python train.py --intermediate_size=1024 --norm_eps=1e-06 --attn_scale=0.177 --init_std_qkv=0.04 --lr_mult_o=1.5 --train_tokens=736200000
MLP neurons of a small language model. Each row is named by its layer, matrix (gate and up: input weights; down: output weights) and neuron, and shows model dimensions 0-95. Each number is 128 + 32 x the weight over its row's rms, rounded and kept within 0 to 255. Numbers have three digits each. A neuron's up and down rows have the sign that makes its largest values positive.
After each neuron's rows is what it responds to, as a language model described it from the Wikipedia text at the highest values.

L7.gate453:174111168119150071180091108126157097111149226142207154122116127179099121121127117143082150137125159125201133066140149112213070111088160089179153110192086108100117159138085105106096079160156150103117194122071099149087147111170077076145138136146163106131167096074142073148145147130114078110
L7.up453:134150089086160103147110091154116134139117187135121115142130120119103185142137142157146150146136160113186137085131151086093123113152155157151144139092147138158060086137054142113102095140172118088158129121187120209126102117063124102109157141092121148124121133089056110123107145086158114063
L7.down453:100086178138133092129106150173122128130108174136063180137093125067105175165140094074128129185107157154137127090102088178118105130169139191120145101181144134155156195152099176156135104120124114113142136162133156116133120122152127178107089111199122213136120146109135164147141128107109197119
Responds to: Name-initial J piece. Word-initial J pieces in personal names, as in J+ones, J+r., J+arrett, plus weaker hits on word starts like acc, imp.

L5.gate26:132183158081084167140152069090121167116128112121116095026113159161068153172097133104107153127138065095119126131079113112169095148134171115118083170072092087153131161171105091121152185124125144104140113115092098168082177145154121129129131161126167158199104143127115087078138159086107097115
L5.up26:129128117127156095086146108129139160103116125116109146125069118106100166145108126144131140192143064190034100160061174149121154148106153085121157132139130135149129202118072131153171177159135213174108147157137122107142059058107109076121156143170175098086098109122151079124148143130169064157
L5.down26:115103081151133082092123144124113092149117150118147152187177086136148145124140116144166102103145157108152125152137105130140181093149124189121116111204114119054137115107173170134111129112144049088138146118117178178165225167142148114149120103076139082140189128151082135107068151135123198109
Responds to: Word-completing suffix pieces. Final word-piece that completes a multi-token word, mostly adjective endings like -ic, -ical, -ian (Electronic, linguistic, Lancasterian) and name endings like -y, -i, -ia (Germany, Mississippi, Tasmania).

L4.gate252:139136123135140151187167085050139126123075155153091082118165138110149125063089123110149088126168165142211143159059095162132152150126065113113134088117126145134036154196042107149101173047110066143150155122161142119106148142119089133114086103165169114111071167100104161074150173126128129124
L4.up252:132194118177162157147155134112206097066093134202093085169157187126152137099091127135123107133186133119147099172148122121119116151149132087055143108185126165058110128131130165191110137083128154149153194073165138136126127144113177146088140125122120111047123116127170142085134148133163086128
L4.down252:104146115109138141154197052048129052133153092165084084134155098198154123130124078151097130104135044156158130123133142114132143133164140097154120095193148126121056124147130103155071131107133105199109074087167122120184160165095136117091150179170152063142143181124118158121187108111181100158
Responds to: Relative and demonstrative pronouns. Clause-starting pronouns and determiners such as which, that, who, this, what, often after a comma or period, including completions of split words like Wh-at and Th-is.

L5.gate732:104177148142142146103099120116190172112167138159139117152026110152114129100187149150093072129150142124107165181129079094142065115160045133133138095150137067090136125158094146039130126161152113074064158127119134098127142127112194129084083124069125052192108174151115170100149091184075132067
L5.up732:095108182137140114160118135160130151097101092123049182066140170142187165112113138149087163138154086215132122052100158083122096139169128150179076177117063068102165129155143106164089105113100113150166116092112118135121082133163157188110104155078117107113112178134074162148130156110129130128
L5.down732:099121073150145161178062135074108158104098084158086111122151156144097163109121117190162219083117135129110130081087158095143158122134148137126168090047106121084155162115123125155151113161143108169138126150190110140130127077177102135148108168144173073098193189118137119125175148118157174099
Responds to: Surname word pieces. Surname fragments right after a first name, often mid-word, as in Mart(in), Stev(ens), Gold(berg), Brown(e); sometimes pronouns them, him.

L5.gate97:162135098133121134199118138134145160159157089111118113108077156145121170187150097198131155162111120086142134133156095081188163131170085125124118099109095146136106128107135090099152096164156121167075148108110167090116116171118083099117150196102109100123083107121118102174214134126084112124
L5.up97:129102117186136087096111147151079159075147129116120148143111133114129107189135131146123132151142100162087158101094175123131121104088182142151105120126100140145129144158146119139131172147084131161121093141091188119125110072079159111058115112100128065098187111207094141129089117173126134089
L5.down97:125143048071094099125109066133121086140109169080121171055138146139132140142167114133087158145159101110110111045127158115125161078103122198101133175170125106135138134141138123104151161167125147151111134110130060127156124115128078169094144081075128141106085132098180130162112118101107116184
Responds to: Predictable mid-phrase continuations. Highly predictable middle pieces of set words and phrases, such as "of" in infobox labels like Number of or Place of, and "on" in Toronto.

L7.gate729:072122090139135144141107118085173167128122152111113111154131042147137136123135139159134085133128087163147106095151128140087147109103119136173145124091119196087109146044158161143182067113091122068115124177065140154134075088118125136197102073152179138146111130111148119064096172169139107116
L7.up729:127106112096121089103150134181130081076174142102186139075132098129121085136079098087133150127121145143067089110169140100128142181151111104133169172145197142167207119201179111138119101129156108115144137158086117076097075119123139134074149102108135147115123156112164134134112163093147105159
L7.down729:103108150079083139152140095114137163110125124080104058093122117147124150128129142168190132135116094170155114106189107171129181172076132147179084183111081135110166143131155104129114058122117131109139147101146122167132149141123123106146136134095124156110108101167148155108121180133121144134
Responds to: Outcome-introducing verbs and prepositions. Prepositions and verbs that lead into an object phrase stating an outcome or content, e.g. "resulted in", "finishing the season with", "made", "includes", "caused by".

L5.gate326:105142146064172163162169093116101099127106112169131119113149172147123112093097146132142164152066165135095117166097123100137056162081149140091091066160113095099114088149127125121113187117129116102165076126085130160102107119137137178104172135101131140148103092139102161161087101156086155115
L5.up326:141163185113083128084163142085131122139124149129179169121099192102141127115071103141148148115083109051149097128129069088103127139131136161131153086039110198082037129133097130179087130054070111133129091147144128137121147077116169092130067144080091141149138129102132092090125167146112121134
L5.down326:146152118122106149177160158131157116129152125136157092170106182151145121095128176134070144130154151118149109130149164105051072123158091059182192132222103112138109136170139181132090129111106148166133127071133107130124109138094141120141127157054092098148147132108072149116175131120103138087
Responds to: Incomplete word-start fragments. Short syllable pieces that open or split a longer word, often "vol", "acc", "dec", "bl", "ol", as in Vol. 2, accident, declined, Volleyball.

L4.gate42:131133122145074162150168192155110178180126160174164112153159153061101116125125147148132096178137110116153115123124162146177102130102123157190117129104132078172099138144089055155157172146170151162133179135174177144145143181093093118129132151144085107184138131140145149109118137167162112162
L4.up42:103180167091127152139137124129115171078179160095236118152125136112122090097120122132094112122113115141074158137149107102159096106095108145098076106133118155159148097135108170117111103073200176146180180133141142090170136114084101113139148125122132187091159103162123131086115128158154072183
L4.down42:109132189152155102136167121116118088085188146155122190126066159102120123131201093107099124164122124094171161150130103138131119142142126171125159131070121173142097051086110186139078123129095111072153104063152145072116087122145171090129212130154109167081111153093145123102102116157082148142
Responds to: Colon after labels. Colons after a team name in football match scorer/lineup lines or after infobox-style field labels (Region:, Status:, Members:); weaker on mid-word name pieces.

L5.gate141:095182150127137153107073156081132127094121074172099121093084158104125112088094133169088137107156124184133142145126137123148141174115157142097134067161122089067124100128119108084187150062104193159131081137133109128114179139111141125127152191061145125126085096130197103184170152059126123165
L5.up141:115117161079098172186080112079085095100150075145131096118093142169138087090138122164133118080138083129109123063119186109122107083199112179111133136174163099128119087113091058171098051110145107151108098176084192088135092116110100186128145149102174162110108082129153156125190126161180092156
L5.down141:103152117183102149126126131083092170148178096174057086086097059121128121114122151076120103117181116074089210116164127092106143110101204130131109111190156092121162177108061134147170099075091123160134171145136134172094129120115127088131147109109189150125180105133158127108139134114195131157
Responds to: Relative pronouns, mid-word pieces. Relative pronouns (that, which, who) opening a clause right after a noun or comma, plus dashes in date ranges and mid-word pieces (imprisoned, postdoctoral, situated).

L7.gate1015:139118142127164100116125098121120049092128144136129131117111167156148090103117155138099145101107170154086047168132147135158168125106153123097112096086133088070166142118126112160079151158152155114078129161104191170142129161110106145132116133159183096091104094145117117094099117160086136119
L7.up1015:131110154130125145146086085175132082116109105122106192153084088208174141146115113112170152170145088113114115086136080148146164097114046153143099075142071139139127173141155123130113131096111114152057134140102161100096054138152148115149082124118155142138097098122111131130115106105144088164
L7.down1015:163109098112098143148191166100157067164118154158167146113101138141103139125126124065075101140104137086142138047107152176136131158116180119157111083061113118108128154129142168187151113130108122128142187147141146121173058102106157063156103115115146118145122146114189093127112099107130112175
Responds to: Surname word-piece endings. Later sub-word pieces of proper names, mostly surnames split into fragments, e.g. L-ow-e, B-ox-leitner, C-row-ther, often in cast lists or tables.

L5.gate676:090121160198116081102094110116200104120133113094095114154104153210156140168144153101132161182115226151182163136096178214085121145072109183100108069132138122173108102106179131162123045130129153108150131139142167087172155164163126159095079134147207125100106114143098143121118049145113102127
L5.up676:163171149139050179162099182153108172138077123156144134078118180105070107173121098132097109101054142152160147148133156126150131105125121148095094120108128108121165120132171113140108097162147096089145144185135095157115114161123155122094166116134163176127111140080132122079101134128113089103
L5.down676:108087115143170106143125159090172129084211118143151131135138021085167087150162120154185093126161146174133111085141123111134116104111156189113144116155099123092157105090083140145102088141068138132125175104146138138136147141152129089153201152159113165148098171113130121158118160090137140099
Responds to: Mid-word continuation fragments. Non-initial word pieces that complete a word, such as place-name middles (Sing-ap-ore, Bang-k-ok, Lith-u-anians) and -ed/-ing verb endings, plus dashes in win–loss table cells.

L7.gate585:089139123097194154113112123165091129193141146107158125140086136159199129099137160138083120121165133154204139145151123107163145098070108145188129119118145159126148168134116129097100133084093134128119163135115132134197146177145178112159091173106131114163099143114134084166065146127112140154
L7.up585:112165186154095110077083165106143154130106123111179124125201108152103124149100157118129185149162064112128162089155124136110096109134143103140179146105116158131175112118160125110132190108107122172161119196086135103144079103151106096148077121106114115127146114153174057183075135162116168126
L7.down585:164112123154146159149102082163126139091155137199109160098152126145085136152119130099130105127076139080072125092040095121123098146126133185076158159114107123093172110127083113132141120126141138168157212138112158118121108121158128061140151076136149022102088107137157109123147162107148089100
Responds to: Mid-word foreign name pieces. Word-internal fragments and byte pieces in the middle of rare names and non-English words, mostly Slavic, Cyrillic, Germanic or CJK, e.g. Hammerst-e-in, Generalle-ut-nant, Manaf-ov.

L7.gate600:101187125108123113114150129127164084102151147187179130189170122148078122176077189150166181177106075105146121156117112168146179085144082136232154151092138146084109098168108103082158108105157091124167135091157171126094130161117128189094072184119096099205120111118171168187103106095065085110
L7.up600:128125190120159138188117144182132164138137166135162058090108124142144119139085157175142193117133144116141154093112128137189135148143117093068124156100110139153168124136074107064126084098136133094104057131114125097112161129158123118154064125077143079162125140149175112119103117150106118174
L7.down600:120115105093056064162129116122140118167126076121139162158136140110123135161127047119113133097146135058075167122142126101148109138117164088182135101115161131123150134129114184129166135155152172179118164108235078160075130116146110132137151048167082050064119106138142118087071153128104120170
Responds to: Relational prepositions after nouns. Mostly of and by linking a head noun to its owner, place or creator (city of, album by, one of), plus word-initial stems like represent, form.

L4.gate436:137116107122163108171076153074142174110167146181123135166178097134141094140108142131099109152118138153100144043143139108135186133131142162127166111158165105089107118102131135093162092154080141105077091126121129132113117156125141145099150087121121069130168137134160118099102061091159146122
L4.up436:158164128161135148152099088100116107101137134144077134166174118171064134127126135140071139124114196114120061148194184100184130143122111116142133089079162112138113120126132131142126093117155104117132117159131082136190174095120102197152069156167117099153175150110138067148121136124129105157
L4.down436:098082218127113160151126120116148091072158113121090131143098169170134192137165093109110122155109106172142161171134127164129175136133140163128101062119139129163109143160194086145136097100116141127162178205133101117101151144140145136136079149083107104085172102095099145131175110191145130129
Responds to: Transitive verb endings. Final word pieces that complete a split verb expecting an object next, mostly -ing/-ed suffixes, as in purch-ased, collect-ing, controll-ed.

L7.gate606:118104095149131124098124128153168101140161164129099174143136105102122130119119186157136169099154115154162142131134100152137123172079132117166123169152159081161125171101113147161116088078088135110171093120103141106186179190155179072145066181183146112104101157119162085116160152173127144143
L7.up606:092147123186124104083109188126125186073104105127156139059171171092114136119097132116171130148144088239144142117167128164172077140060160176128149101195122157145094114139127100157191156131100064130113114086082152136153165140100100090057061131125128147100113134119173052136104161120150125148
L7.down606:144091162122158134173154130136136079126130184177123104119144118128096121150093135169079100150104068131128168121111111116104106138135088093122117096144146124168137126120137133168142121161141117158127110068124098178150180099182171129139111179162115036105093135087134145167100128122131141168
Responds to: Mid-word name fragments. Vowel-led subword pieces inside proper names, strongest on "ain" after M (Maine, Mainz, Main cast), also Kentucky, Samantha, Musharraf.

L4.gate203:146161148090096105133095165120136108118190087101147120184135197086104116091122153115135134132210157131074124117146115132152131050139128122193075141111083089122152091103168143117070079136117122144185120175174168150155111122141162087106112086116158126100149160157108165148135149096149162129
L4.up203:145172146123128084135135065144144132140107036115139076177112135074171153107179108137115183128149137116134137170176143125214160072101180218130093113148104106117096114137145143070093094104135120135157060151126180178100120141182154151179114100155092151140144079122132125178137135056090192143
L4.down203:135140151124165180043157137100121135094082165110116103127169152149124183197187138153127108136139150116129144120135134143137124158135095150123200115122110146133111141119136149103146155122089043205116145162096131168082085123076128112107134091157145116142131132121093082106022091109128076095
Responds to: Mid-name pieces and list punctuation. Mid-word pieces of names or compounds (Newmarket, Broadway, Oakland, warming), colons after infobox field labels (Language:), and en dashes in win–loss records.

L4.gate100:122134077103104172176147115143160114172101111145144127127164123124158191143117159159115148098164179129167128146161066146077133098077164115182099124111139148085131144105131115141079141167130154166108163142147134192100148181182065143081157103175115134192070168125121123160124146125144088132
L4.up100:144115140104162123186136137201092072162086145099141169128158118117120054175133146102117088058119148159161174103157170122090086118134123085089151091117108120117138113064100131153175109097136065147140170152140121118078159107094076136147135150125130219205120123187105092135203099119123112124
L4.down100:170139163115112094132165120187091142100112123061133133179114121054116172153078178152096171140130161126118108091115173083123023114115114146146139117173145163098138093111105114155111119137160115123102090087134099098110080177127176148112145103127093034140159143161117150160102169109158097147
Responds to: Mid-word fragments. Word-piece tokens early or mid-word that are followed by further word pieces, such as d-iss-olved, s-omet-imes, acc-used, n-ine, n-one.

L7.gate960:101092127167100096092099157085116098139125106101153121090123133107117093077081049138058129117143149136105096143121119123130210185101097152178163160173116085129101169175140146114086129091128084125114134097161160092124163143109039104104101141105119149119118126100091049087149148141123158149
L7.up960:082107092122125130093176103125159072080060052167186137126164146161088108134055086123150106112150103084119120138142138154137202133171157102139139164202122129166061147131113162086088124119170081131165123118109153172181192145157108121100095159094210175108107103126157178106109123113135119122
L7.down960:137137191129164140148157185123098065150150143116146151083112165095166112109069084115118144160102096120168132141105167166052065121087090135073172151121102154085095098144158096146169144132108110059136095104134128142062067149072169169153145125092079043075167166136153135100122166132067181098
Responds to: Relative pronouns and word suffixes. Fires on which or that opening a relative clause after a noun (a journal that, a city which), plus subject it, and on mid-word suffix pieces (admir-al, football-er, doct-or-ate).

L5.gate792:059137127174145110129087109124120128113173116116093183102136118174106128141131132124066159171099111146134140138137073138140072133143164086126136143165161121126124142182192114091143048072075174204083141167130110070154108156184111211124168131151079077164126175116127100100102078155087134129
L5.up792:092127142142122131085088102076119125134099175124145114144096106128130118158129129138135148111121117155136185097101127158144063163073125068103150105139139103116181094168105173158085114114116129137133153113074110113157109112106181071177104107146101126109120155101154166075109199128147187092
L5.down792:094186145154099174082172177086093166127202089141149112130114076168183108085083167099147172135109120122123098128098153175133103083200106110112130125092103098147107169148126165133195133096129124151122132083073112111114127160155129205082113061185146091108086129148177098133138142104136194131
Responds to: Mid-word pieces in tables. Second word-piece after a capital first letter, plus separators such as =, :, °, in tables, headings and match results, e.g. F-inal, R-otherham, F-oster.

L5.gate403:144086210149131122228118094117102146205151146155123142183096125140165177101158150152115088142116086196146118130152118109137190161139145196127130137117123163124140131132096155109147135139136142057142148171091126030119111103103157107102103088177095163128090194154119137090149156126096111105
L5.up403:091082126137098160141111134120121144099125124120186117185160095145105128147108120128137167173112181211136104077102121153118125159166147189107136126178150121152183098154136118102079128085143171169168085134128200128141155186148057151103149094149173122130078168143134176107096105180175083113
L5.down403:196057137110195139148109137107126195118142120136144102120150112119122171107121117157184160122113116181182077053142093142091150133133061163116156116127114137120108170108199105146126119117141123098112073090102128163132166128155153113120106134142083141134129106126101151115183184156129075143
Responds to: Verb endings completing split verbs. Final inflectional piece of a verb split into word pieces, usually followed by its object, such as prov-ides, att-ended, obt-ained, d-one.

L4.gate427:156162166144133152121181102140153142090131123096090130130103079058142129154114118135120125109092131128147134137137104093137181078160145149148106155089102077098068150148110159036149107061183183169121165209102150098140095142143168161123102137081163143133110179145080076140161171116133139156
L4.up427:122148113121100127072104138172135133151158099162047117133167170074116147149099149117117161156176122079125078154139110103123133106119094158045144114153117157056155118160086115120129099128077152158196132121108157166093163156098081061094127160096128153173107164128165170132161173146111116162
L4.down427:099109071076130188097075097170131131154181121124149119104045106127116115140159114167161163111149165079094143139190098114080119090147139109147108123160119097135125107054097163115112094130091146099131151145150132171111113081094137105138143154114111166121104106137111169134144145087168080156
Responds to: Partitive "of" after quantities. The word "of" right after quantity or part words such as half, much, most, twenty, out (half of, much of); sometimes mid-word pieces like "way" in halfway, always.